config = dict(
    n_layer=17,
    d_model=384,
    n_head=9,
    n_kv_head=9,
    head_dim=32,
    d_mlp=1536,
    vocab_size=8192,
    activation='squared_relu',
    norm='rmsnorm',
    norm_place='pre',
    norm_eps=1e-05,
    positions='rope',
    rope_base=42100.0,
    rope_fraction=0.5,
    qk_norm=True,
    attn_scale=0.192,
    bias='none',
    tie_embeddings=False,
    parallel_block=True,
    extras=['capped logits'],
    init='normal',
    init_std_qkv=0.0194,
    init_std_o=0.0,
    init_std_up=0.0194,
    init_std_down=0.0,
    optimizer='muon',
    lr=0.0146,
    lr_mult_o=4.0,
    lr_mult_down=0.7,
    beta1=0.95,
    lr_head=0.00639,
    warmup_steps=123,
    schedule='wsd',
    decay_fraction=1.0,
    decay_shape='linear',
    final_lr_fraction=0.1,
    batch_tokens=131072,
    seq_len=1024,
    doc_mask=True,
    train_tokens=615600000,
    steps=4697,
    dataset='wikipedia_en',
)
MLP neurons of a small language model. Each row is named by its layer, matrix (up: input weights) and neuron, and shows model dimensions 288-383. Each number is 200 + 20 x the weight over its row's rms, rounded and kept within 0 to 999.
A block is one neuron, or neurons of one layer that tend to fire together. After each block is what it responds to, as a language model described it from the Wikipedia text at the highest values.

L7.up176,217,206,139,223,223,183,189,205,205,215,205,212,196,176,190,213,204,197,191,200,190,185,229,210,218,242,200,207,230,212,216,206,179,180,176,223,201,199,184,185,191,194,189,191,194,226,203,208,204,190,201,195,178,225,205,212,215,223,189,198,176,201,237,205,169,162,190,195,168,199,175,202,199,211,183,201,232,177,192,198,213,191,189,188,194,204,177,234,207,173,194,225,193,190,196,196
L7.up189,200,202,186,200,222,181,174,211,201,190,206,201,198,196,164,171,170,197,162,191,231,201,210,217,200,192,218,187,233,192,235,201,213,187,173,218,158,196,189,166,178,199,193,236,196,186,215,212,128,219,177,183,192,209,185,202,238,199,189,203,231,201,197,162,213,192,241,181,183,162,232,189,204,166,176,205,197,180,170,181,229,187,180,187,227,212,169,184,211,207,194,192,173,193,190,150
L7.up368,217,215,233,207,214,153,217,187,191,184,207,216,177,186,212,184,202,177,243,217,184,217,200,216,218,184,206,195,197,225,199,189,186,186,204,188,211,225,198,205,201,212,196,206,202,192,180,222,182,183,213,209,207,212,178,191,198,230,172,189,195,213,170,142,225,195,193,232,190,209,178,192,214,176,184,187,239,182,182,204,183,205,188,201,203,201,172,212,218,175,204,190,219,195,220,176
L7.up501,214,240,211,219,201,188,185,200,201,193,218,185,173,210,225,212,180,185,178,199,184,195,162,174,216,227,172,178,221,204,214,217,199,189,200,183,168,211,159,209,193,170,155,186,193,176,184,231,203,191,200,206,220,169,184,179,273,218,138,195,224,227,217,218,220,189,195,196,222,168,195,206,212,204,205,176,209,217,232,180,144,212,193,198,176,214,234,231,187,231,190,201,193,199,204,198
L7.up630,239,214,209,191,197,168,220,197,213,195,200,174,199,215,194,232,187,226,180,201,192,208,195,189,229,233,190,159,245,203,208,194,216,211,201,181,170,215,204,192,217,175,193,223,202,227,201,206,201,181,213,150,219,198,196,214,237,208,188,204,182,220,181,224,177,203,232,218,229,180,235,205,197,217,183,160,207,204,219,184,183,207,203,192,182,187,222,183,224,219,214,183,191,233,178,212
L7.up897,189,244,189,178,228,203,199,156,200,164,199,220,194,236,173,192,201,203,198,211,186,209,164,171,193,232,214,173,196,206,224,209,191,224,223,201,219,214,219,180,212,195,228,177,181,210,167,193,181,180,196,212,200,171,195,214,168,181,162,189,216,158,191,215,206,157,193,233,189,220,229,213,208,234,220,203,197,243,205,230,232,202,194,172,226,177,210,211,227,214,213,166,207,184,198,209
L7.up1288,219,199,225,192,188,191,214,197,191,189,205,194,203,203,158,205,183,199,224,228,211,227,223,202,212,186,216,185,198,208,231,161,192,250,162,187,210,220,202,201,189,201,139,217,180,193,200,202,200,164,209,178,188,226,208,199,202,227,188,185,154,226,167,175,192,212,223,210,220,202,188,191,178,167,221,210,177,196,212,184,202,182,193,161,206,187,234,252,211,203,210,189,157,201,208,225
L7.up1445,225,186,213,177,213,182,215,183,195,189,222,162,192,209,190,174,219,196,197,195,184,216,220,203,197,235,197,135,190,187,225,232,245,183,213,206,182,203,226,153,166,164,151,208,206,187,191,166,180,197,237,196,179,230,186,208,208,206,186,205,180,209,200,201,248,224,152,204,156,209,178,178,199,224,206,165,203,207,188,197,183,199,192,163,181,216,225,205,230,201,198,175,166,168,193,188
Description: Year completion in temporal openers

L2.up158,231,239,181,216,191,207,196,194,185,200,214,221,171,215,213,203,194,219,203,213,205,175,203,176,161,206,193,200,214,182,174,217,213,171,191,166,171,201,210,188,180,219,219,197,221,187,235,193,216,213,194,202,208,183,187,228,205,198,206,216,224,233,204,177,225,182,152,186,190,199,182,185,177,158,180,194,204,193,204,202,166,199,227,191,225,203,176,181,210,207,171,170,201,192,211,197
L2.up447,233,205,189,180,189,213,186,190,227,208,203,221,140,166,220,180,183,200,224,221,187,203,247,195,209,200,207,201,183,206,188,218,188,212,199,201,216,200,188,191,232,187,213,230,148,180,211,219,222,171,178,202,225,171,192,195,236,209,195,188,209,225,195,183,194,191,189,214,228,234,216,210,226,206,178,202,181,187,178,218,177,212,206,217,149,212,165,195,202,203,196,181,181,178,198,204
L2.up551,204,216,197,210,206,170,187,179,183,226,177,210,173,209,217,233,193,205,200,204,215,222,256,164,207,194,199,214,189,220,180,208,195,184,223,184,206,219,178,201,209,210,206,212,245,204,231,200,215,200,204,164,198,217,203,210,201,228,187,162,217,196,170,192,206,217,168,208,220,193,232,201,200,202,181,207,192,205,214,207,192,214,194,202,179,195,201,226,216,222,236,179,217,201,186,201
L2.up572,202,212,211,203,187,209,198,232,170,179,212,166,205,180,205,201,213,226,208,189,196,203,200,203,214,221,202,211,199,189,198,197,209,180,230,198,195,219,251,233,171,217,194,198,235,195,206,204,204,176,224,230,202,191,174,202,208,181,188,158,191,239,191,195,198,181,200,246,199,188,210,172,166,218,200,209,183,237,154,204,216,183,232,206,205,235,206,204,222,178,257,177,204,201,211,204
L2.up1014,205,198,217,212,201,199,155,211,209,227,192,242,204,210,237,215,214,185,177,181,185,213,209,226,204,213,197,224,222,204,185,195,200,216,210,173,199,224,209,193,218,179,227,197,179,191,202,224,219,238,192,182,202,201,194,204,168,200,181,194,226,231,214,247,198,201,164,203,211,187,207,159,209,212,206,189,191,152,204,216,212,172,184,183,199,203,197,204,218,206,192,210,200,203,215,175
L2.up1035,192,220,203,200,220,197,172,163,213,208,203,196,174,167,183,209,209,196,207,222,187,202,203,197,231,208,192,184,210,196,191,219,169,188,183,182,221,208,214,234,193,218,165,192,198,206,254,196,211,202,212,181,146,200,179,183,195,192,158,200,220,202,203,191,194,169,170,198,214,212,196,195,225,203,139,197,193,177,193,174,184,205,199,203,201,199,237,233,196,186,186,187,216,204,210,218
L2.up1123,171,211,194,196,192,202,178,179,211,224,190,216,145,200,195,226,222,194,186,207,183,218,186,204,219,170,168,212,197,168,182,173,196,222,210,235,164,203,172,239,217,211,201,213,220,199,237,232,199,197,183,185,235,216,193,165,186,244,192,187,209,214,202,148,232,170,232,176,215,168,215,168,215,217,202,226,170,199,210,180,189,198,219,170,183,211,211,218,222,168,202,219,192,235,201,197
L2.up1497,208,194,191,193,250,183,157,202,196,173,222,199,208,226,171,198,259,202,214,193,195,209,199,193,168,164,174,190,189,210,193,209,202,204,232,215,166,194,211,220,184,172,193,175,202,203,214,185,235,208,196,183,199,236,227,159,184,228,224,211,216,193,192,204,196,239,196,196,177,175,201,219,197,203,221,179,204,214,198,187,197,185,200,199,179,222,189,196,220,209,222,218,230,216,198,194
Description: Name-final head nouns

L9.up433,171,213,207,211,195,221,238,175,220,179,241,176,202,175,213,180,194,215,181,234,195,203,178,216,181,192,226,192,213,170,171,169,188,231,198,196,219,167,160,187,188,225,161,232,228,178,226,218,205,205,196,188,201,197,211,171,201,204,181,214,203,199,211,198,198,212,173,211,231,189,171,223,237,187,221,191,213,183,188,182,191,227,245,225,236,238,213,207,206,205,187,176,190,179,192,190
Description: Possessive determiners

L9.up203,217,193,187,203,197,234,188,173,210,214,200,184,183,212,234,195,221,205,179,185,196,174,202,205,190,171,206,215,180,187,196,211,201,185,185,193,227,178,169,216,200,199,198,207,186,185,215,245,196,200,171,225,201,171,208,192,219,174,210,182,209,211,236,193,159,165,199,191,226,163,192,177,219,168,198,197,186,178,194,205,195,187,190,178,248,227,181,187,222,196,190,252,216,218,196,180
Description: Early word-piece continuations

L9.up725,194,217,199,193,211,210,229,221,209,202,193,237,212,157,172,178,185,208,215,228,222,207,183,205,181,210,204,215,189,208,192,178,234,192,204,208,220,137,204,223,188,190,213,201,185,191,194,208,170,206,205,222,187,219,237,209,215,168,175,208,171,214,168,143,189,211,208,188,183,208,199,198,219,155,233,193,199,217,224,197,204,172,221,173,199,206,206,164,196,189,195,197,199,203,228,221
Description: Mid-word vowel fragments

L7.up319,211,198,201,216,204,201,207,199,209,190,227,166,201,188,190,194,203,201,177,185,150,181,164,210,189,195,196,218,200,180,206,190,200,214,201,225,213,209,207,188,229,202,158,222,202,191,159,227,212,204,214,230,235,180,222,192,228,203,196,158,185,177,179,220,204,215,221,214,167,211,204,193,185,171,196,201,202,166,211,208,222,245,171,220,222,208,216,200,204,189,201,195,155,201,174,197
L7.up467,203,195,218,181,197,230,174,205,206,220,165,192,195,165,179,193,211,205,190,193,207,161,186,182,203,217,228,188,197,183,189,193,213,195,192,181,204,211,175,188,203,218,210,226,219,224,184,220,173,200,162,188,201,212,194,208,230,197,167,224,152,224,176,188,228,209,192,229,176,202,207,200,171,197,184,185,204,207,208,155,179,187,149,185,189,234,242,215,216,210,213,202,194,193,177,156
L7.up827,208,253,170,178,222,185,213,172,220,186,186,178,200,228,239,200,255,219,205,225,215,166,207,175,196,220,211,225,153,214,203,210,199,174,190,227,175,216,213,228,180,212,194,192,192,203,211,234,185,222,182,199,173,237,209,189,185,194,196,229,205,230,213,202,228,188,213,157,211,198,233,203,191,208,185,193,202,189,242,194,213,224,208,216,208,168,172,179,157,211,208,249,200,230,196,170
L7.up877,190,185,213,212,206,224,186,174,219,215,210,187,204,193,185,193,193,212,224,184,231,212,203,171,194,207,161,227,188,261,210,208,176,231,175,191,174,216,171,232,192,186,193,229,210,177,198,223,198,228,181,164,195,171,201,184,220,155,167,169,203,199,186,218,184,208,214,224,193,233,220,183,177,158,201,195,226,186,227,196,213,167,194,168,188,173,190,195,185,238,190,210,184,226,172,173
L7.up1073,212,220,220,268,209,167,200,180,148,183,176,187,216,189,178,231,211,205,209,189,183,152,179,156,212,210,172,218,216,200,176,220,210,233,195,218,191,219,193,197,199,190,176,241,212,170,182,207,228,188,152,184,212,209,191,195,244,194,183,167,187,187,202,183,222,198,213,196,206,207,190,184,217,200,230,237,203,227,233,182,197,201,217,217,209,196,215,174,217,174,188,195,179,201,184,189
L7.up1414,228,228,196,166,209,190,195,180,195,217,211,212,230,176,200,214,232,227,217,180,184,211,171,175,207,201,200,191,214,184,204,165,218,204,198,192,180,219,172,240,187,179,204,171,190,202,164,184,220,206,202,202,208,170,214,215,176,209,247,179,203,168,196,187,221,221,238,196,171,198,217,203,203,206,177,205,216,209,218,234,229,220,196,195,193,178,197,183,194,199,208,197,181,223,227,208
L7.up1433,205,200,183,201,213,153,208,188,188,198,200,217,201,186,237,186,224,195,230,214,238,227,206,175,174,206,210,196,196,205,236,185,224,202,204,212,190,219,190,190,194,183,208,192,198,186,181,207,207,193,189,204,200,177,180,214,209,178,184,202,207,200,161,203,162,207,190,172,208,205,168,209,221,215,226,168,207,183,182,217,229,198,173,169,186,187,187,180,197,193,184,217,207,172,181,200
L7.up1522,161,212,196,162,182,242,208,208,199,243,200,210,202,162,187,206,190,211,192,210,180,248,186,184,171,223,181,231,190,196,180,213,237,175,201,222,192,210,196,267,209,206,177,209,194,192,222,216,198,220,189,184,171,195,210,229,192,191,186,174,213,209,169,211,218,202,191,203,177,223,190,221,229,199,219,174,147,217,184,145,214,171,204,187,209,211,218,176,159,205,200,181,189,188,219,189
Description: Mid-word name fragments

L2.up58,194,175,165,195,173,190,190,225,196,203,210,218,202,211,223,184,214,183,174,182,189,202,187,214,197,149,210,208,192,198,250,211,202,224,200,215,221,198,196,179,143,177,167,186,189,205,203,196,207,211,191,178,201,183,173,216,204,196,213,197,173,227,185,176,213,156,208,215,190,217,205,189,206,154,206,215,191,175,208,197,206,202,207,196,202,183,204,226,217,227,182,187,196,197,175,223
L2.up186,174,202,166,175,203,214,153,202,184,214,198,223,206,218,224,180,255,209,201,217,184,223,209,201,204,195,213,178,197,180,237,178,183,204,210,215,184,165,224,196,192,201,214,206,198,208,192,215,217,218,217,204,194,179,215,193,220,193,209,237,210,210,206,177,199,193,206,208,190,209,208,209,226,216,188,176,230,209,207,201,154,197,200,158,211,173,192,213,217,189,176,182,186,172,200,221
L2.up286,213,181,189,202,235,193,175,201,218,236,230,203,173,178,220,172,197,208,199,198,201,198,212,179,229,214,173,188,210,182,192,219,203,199,189,226,198,261,210,192,192,208,186,193,195,163,205,189,222,214,183,210,204,175,181,185,229,201,200,175,214,214,184,167,209,235,217,222,205,218,185,205,212,170,205,187,209,191,212,192,170,191,203,216,213,197,193,217,215,194,224,156,248,182,213,237
L2.up591,190,206,189,187,175,188,226,198,187,197,201,210,191,228,228,139,168,217,184,188,226,203,202,214,198,178,209,226,212,211,215,190,193,216,216,220,184,196,157,193,180,201,187,211,185,201,225,176,179,193,183,191,176,191,215,221,182,208,199,227,198,211,171,183,205,233,199,197,191,162,186,192,200,152,195,218,192,215,199,167,207,170,220,161,190,237,178,181,227,188,203,201,209,199,207,225
L2.up756,223,153,207,206,174,164,133,173,190,230,178,215,209,185,227,193,214,177,203,214,188,217,236,219,201,199,209,162,153,218,173,200,207,200,212,179,223,184,216,206,230,187,180,205,211,178,200,199,209,190,230,166,211,178,217,214,211,173,207,187,185,175,226,162,200,192,225,218,227,202,234,177,158,207,192,190,216,234,187,206,204,171,231,186,196,187,197,208,211,194,240,195,179,191,205,185
L2.up1042,176,213,181,208,168,177,194,214,172,212,196,154,204,189,198,207,230,203,187,220,193,230,242,230,180,173,230,205,212,206,223,221,184,214,217,203,210,208,191,192,187,187,189,187,253,233,213,216,199,205,190,184,172,218,219,166,228,216,178,181,166,187,247,165,197,174,188,220,191,208,193,198,187,160,206,189,189,203,232,158,209,194,195,199,192,168,225,196,194,227,202,175,169,173,190,195
L2.up1051,208,181,191,194,170,179,184,185,200,214,187,203,234,211,221,183,181,193,207,225,191,185,227,192,216,207,211,173,202,182,185,219,173,192,202,221,207,166,177,180,175,172,196,185,221,212,208,180,164,256,209,224,174,178,164,206,210,161,197,193,224,205,227,179,246,215,163,224,217,200,246,190,200,212,184,197,205,242,212,186,203,177,215,208,185,203,133,202,209,189,215,203,217,209,238,212
L2.up1437,181,197,191,183,221,205,179,197,207,200,179,227,189,237,189,182,189,190,177,192,169,205,194,183,207,216,184,208,198,151,179,182,221,212,175,221,206,179,210,203,186,173,186,170,227,194,226,240,161,227,208,199,222,188,200,183,205,173,176,204,152,165,229,180,195,228,186,211,175,197,221,189,201,197,207,231,198,192,191,202,225,235,201,193,211,196,184,218,202,196,234,201,169,191,217,178
Description: Year final digit

L2.up26,187,175,201,233,209,215,174,203,203,186,144,191,190,140,220,212,208,198,206,230,181,199,195,187,226,170,195,249,226,235,195,223,176,202,202,189,178,200,213,179,183,218,228,218,223,184,194,220,212,211,194,235,196,184,226,226,211,190,215,207,188,215,222,192,236,227,219,201,205,196,180,211,230,193,198,213,224,217,204,213,207,217,193,189,219,177,194,168,198,164,208,218,199,186,211,209
L2.up34,198,185,228,160,214,194,222,178,209,201,224,184,215,186,182,192,165,210,187,185,203,219,213,223,191,227,239,186,200,216,177,188,219,203,205,223,209,208,166,193,194,196,201,222,209,192,200,217,177,208,185,184,175,181,183,210,198,183,198,199,192,206,214,162,193,198,223,186,201,208,228,223,225,205,198,217,162,224,222,163,212,164,241,180,204,222,210,175,199,213,214,208,192,205,182,215
L2.up68,205,191,211,211,227,205,178,199,198,240,170,198,182,180,209,223,207,234,175,182,190,217,211,218,195,175,173,200,216,208,201,208,156,173,188,209,198,191,183,199,217,205,225,158,179,155,225,193,183,198,176,183,225,188,180,209,181,244,211,199,223,211,200,180,233,221,195,184,213,233,187,160,200,203,193,199,213,196,229,225,232,206,195,222,176,183,181,239,200,205,179,185,234,174,169,180
L2.up360,170,223,209,237,235,183,196,217,190,208,172,193,192,213,220,203,183,196,182,184,209,204,188,212,208,207,204,202,244,210,190,203,175,223,200,197,176,184,216,238,218,222,195,206,223,202,208,205,169,179,194,142,173,184,198,226,227,207,220,176,188,185,180,216,223,205,179,188,194,162,163,218,195,213,164,203,195,187,202,225,175,195,210,192,156,176,190,177,219,176,219,188,183,194,191,203
L2.up368,235,180,164,206,179,203,194,161,185,183,212,227,178,221,221,224,231,186,193,209,191,219,221,220,165,187,227,175,174,176,193,171,207,223,186,179,199,190,213,214,206,215,177,196,175,230,233,195,203,181,199,210,211,242,218,196,195,181,219,225,188,202,202,193,198,177,217,198,149,229,223,179,204,224,195,205,173,161,180,226,196,194,170,143,218,182,221,162,204,210,230,195,243,174,213,220
L2.up550,206,212,231,191,206,189,170,187,235,261,252,256,197,206,194,150,179,191,207,197,210,221,219,220,163,208,228,207,221,209,201,236,187,208,155,193,209,197,184,187,194,210,232,194,240,206,203,189,209,227,229,173,230,173,202,219,181,188,205,177,239,207,188,195,192,154,212,214,190,206,163,233,196,195,209,238,231,203,230,201,197,189,224,164,181,153,165,165,180,178,206,218,224,183,186,230
L2.up664,244,218,208,199,171,202,229,213,192,226,223,214,213,174,210,205,167,207,206,188,184,214,181,194,213,175,187,186,190,192,230,174,224,192,206,180,224,225,187,179,176,187,211,214,220,222,219,216,186,165,200,210,206,209,192,188,179,201,193,197,173,207,217,204,217,181,241,220,161,238,188,191,204,179,190,230,199,182,201,172,166,212,185,217,184,222,219,207,187,199,181,172,216,204,214,192
L2.up1521,225,201,170,242,212,187,155,188,183,179,212,222,222,166,197,195,214,183,172,207,183,212,232,174,261,223,189,154,241,182,176,207,189,208,193,205,229,204,193,179,216,208,230,205,201,214,229,195,200,245,200,231,193,181,162,215,188,188,171,199,187,219,209,207,205,201,226,198,196,203,208,214,238,213,190,171,203,207,217,208,190,181,179,237,197,217,199,210,208,196,221,192,232,183,185,198
Description: Word-start subword fragments

L7.up521,202,214,198,195,252,215,231,186,181,244,206,206,218,204,176,182,180,242,207,185,201,197,187,194,184,213,151,178,206,209,189,211,184,169,209,176,164,218,186,221,213,188,238,222,235,185,220,222,177,187,208,192,198,176,176,234,161,186,188,196,251,202,222,202,169,240,179,152,211,199,209,221,175,220,202,192,179,190,222,203,204,202,244,187,254,212,218,208,201,223,202,196,222,189,194,177
L7.up611,207,188,187,157,189,216,175,225,175,225,196,186,205,196,206,221,204,209,163,189,210,174,179,200,185,179,184,182,200,184,185,187,178,216,191,199,176,206,154,208,173,203,175,193,186,187,184,205,183,157,173,188,193,167,160,194,219,209,197,190,224,229,239,181,186,178,207,229,179,196,226,176,194,189,193,221,207,222,191,224,191,204,206,193,181,210,213,220,219,181,197,205,212,194,176,180
L7.up741,197,218,161,202,191,217,183,219,185,217,193,210,236,203,219,212,211,163,163,209,191,166,203,202,166,233,194,189,230,177,210,203,202,185,233,203,204,216,179,151,195,211,218,187,207,190,199,218,241,185,186,188,200,191,178,195,179,200,228,185,227,203,242,205,185,221,228,181,199,207,189,167,189,218,217,199,225,224,225,176,195,195,206,183,199,241,209,226,226,202,207,162,234,221,211,171
L7.up972,196,166,213,203,190,206,217,200,182,182,210,175,200,202,229,193,200,186,221,197,189,181,151,182,171,197,169,199,182,200,221,201,211,217,177,166,192,200,197,203,187,189,199,204,201,211,201,173,183,214,163,218,168,189,179,192,217,245,213,185,218,212,212,204,224,181,207,177,197,184,191,206,190,180,187,238,199,199,191,225,193,201,228,206,204,233,192,197,211,170,172,179,208,209,216,225
L7.up995,220,167,197,199,205,204,204,176,182,225,188,170,202,192,180,206,166,210,205,215,201,168,218,201,177,169,231,187,195,213,206,204,184,218,204,181,201,192,199,200,193,172,218,199,209,200,194,207,175,214,194,231,213,190,182,207,191,213,198,213,197,196,182,208,208,198,185,228,213,182,187,212,175,169,200,178,180,209,181,184,199,188,165,171,195,198,225,194,202,222,203,174,215,218,204,200
L7.up1180,225,159,242,178,203,211,187,216,207,222,210,227,230,179,163,173,182,193,175,171,204,219,182,233,162,192,181,178,230,205,204,230,169,213,222,183,211,213,179,177,187,205,169,247,188,169,211,172,164,220,204,231,234,185,182,213,188,206,202,188,209,173,218,182,178,153,241,222,182,189,190,182,202,187,198,188,188,206,203,182,193,175,204,241,215,213,221,196,222,189,196,190,217,216,192,223
L7.up1266,205,189,201,184,218,191,199,156,193,207,192,196,186,195,189,216,164,198,199,225,224,177,181,206,177,203,237,215,193,195,205,194,194,192,224,181,208,211,181,201,174,167,183,220,196,203,199,188,159,204,188,205,177,203,182,237,177,185,205,205,231,199,221,190,179,176,231,206,216,182,187,218,167,183,235,227,209,209,209,213,184,221,208,173,185,206,210,222,213,202,198,184,222,182,198,212
L7.up1303,202,185,201,183,200,210,220,201,225,232,202,214,208,194,193,187,205,227,211,211,192,194,187,211,166,177,153,178,214,194,240,204,242,227,200,228,195,186,181,206,176,230,163,185,230,188,208,221,191,191,187,186,196,197,214,178,219,190,225,179,228,215,216,167,206,167,181,210,178,197,231,194,209,170,228,207,223,215,213,157,232,234,222,207,220,199,220,218,236,163,190,210,207,190,183,173
Description: Second piece after initial letter

L9.up577,216,173,193,162,205,187,190,173,191,224,232,182,176,185,186,242,196,177,216,203,176,187,204,164,233,205,192,178,144,204,214,216,213,175,224,204,199,198,236,238,217,191,163,225,174,209,243,196,209,189,175,207,189,249,193,208,239,213,195,170,181,194,220,190,187,176,217,221,200,178,192,184,192,209,204,212,183,187,229,210,243,203,224,163,191,200,262,173,185,198,184,180,214,195,231,197
Description: Comma after opening phrases

L7.up105,205,155,201,187,196,219,201,200,181,183,214,242,199,183,212,214,182,196,174,204,203,217,141,195,212,207,198,198,205,189,215,221,214,212,238,193,201,198,200,248,186,204,185,171,200,210,192,229,177,196,198,192,189,178,194,175,205,180,197,195,216,178,199,215,158,145,181,204,177,214,161,197,212,189,177,196,205,204,167,179,189,175,199,217,233,196,208,209,189,197,221,184,210,185,229,233
L7.up276,186,207,219,231,186,182,218,199,190,214,222,196,219,182,215,185,220,204,221,179,203,206,219,201,181,234,212,188,211,212,197,217,221,179,178,200,206,189,205,241,211,216,180,206,210,198,226,229,198,161,218,189,211,214,203,214,198,200,199,225,216,185,179,206,184,199,230,188,213,214,193,216,226,163,207,197,163,211,163,158,196,191,205,213,207,177,213,189,237,198,223,183,202,196,189,207
L7.up388,187,205,192,201,216,212,180,171,191,202,188,208,215,175,174,192,177,200,176,222,171,165,219,219,179,233,162,186,180,183,196,216,198,196,254,177,196,194,189,194,199,239,224,185,177,219,210,198,201,212,210,184,179,193,204,226,204,168,213,173,208,220,212,211,197,181,185,220,179,232,194,200,203,221,166,224,240,205,190,177,216,156,173,183,207,200,174,213,209,205,196,195,226,195,163,227
L7.up417,209,187,197,189,177,203,197,213,183,226,192,236,203,198,177,211,241,194,202,206,193,190,179,192,187,209,230,208,201,167,202,246,217,211,225,220,205,192,195,205,207,207,215,202,210,178,194,176,228,223,211,214,199,206,207,204,242,202,188,221,194,214,154,188,172,192,199,215,209,226,169,190,181,218,248,188,197,170,194,180,194,183,183,236,208,207,221,156,198,195,210,196,197,216,196,179
L7.up954,231,201,202,220,198,247,219,171,203,203,209,181,226,183,203,192,212,237,183,201,216,218,201,203,218,191,221,203,192,224,185,219,199,202,186,213,185,206,233,217,217,210,199,209,160,197,230,215,177,193,180,173,187,207,195,193,206,210,208,209,245,171,229,192,212,205,217,182,180,227,196,200,216,205,228,209,216,192,192,203,225,211,175,212,217,196,182,215,208,213,204,206,195,189,168,204
L7.up978,207,227,221,190,197,249,178,217,207,215,214,202,175,202,210,172,196,205,214,219,209,181,170,219,197,195,242,161,200,176,180,224,185,184,215,187,151,202,214,188,213,225,201,171,182,202,214,176,152,199,195,221,211,233,198,195,192,186,191,190,192,190,232,180,174,176,182,200,196,200,180,185,195,185,224,189,173,205,186,206,191,230,191,181,194,185,200,165,194,214,214,210,193,222,197,195
L7.up1308,181,206,221,197,183,238,224,182,199,176,189,160,200,189,232,197,213,189,214,192,181,203,224,226,249,177,212,198,222,180,216,213,218,154,171,196,181,211,178,191,195,206,179,198,216,154,180,168,224,201,184,178,218,200,192,192,216,192,215,199,220,192,220,228,212,167,215,168,223,213,198,211,238,228,216,208,214,182,229,177,177,190,193,189,234,233,250,226,155,177,211,214,231,209,172,153
L7.up1379,249,228,193,170,245,192,193,196,209,170,217,185,210,225,222,186,220,242,181,219,204,220,158,192,223,193,205,185,197,210,165,207,196,237,171,220,199,190,181,195,213,212,272,182,225,194,173,199,215,172,217,168,242,189,214,187,198,187,225,161,203,232,212,213,179,194,161,212,211,223,185,218,196,209,190,221,206,212,190,178,192,213,212,202,194,230,219,199,175,154,206,191,185,199,200,206
Description: Possessive and temporal modifiers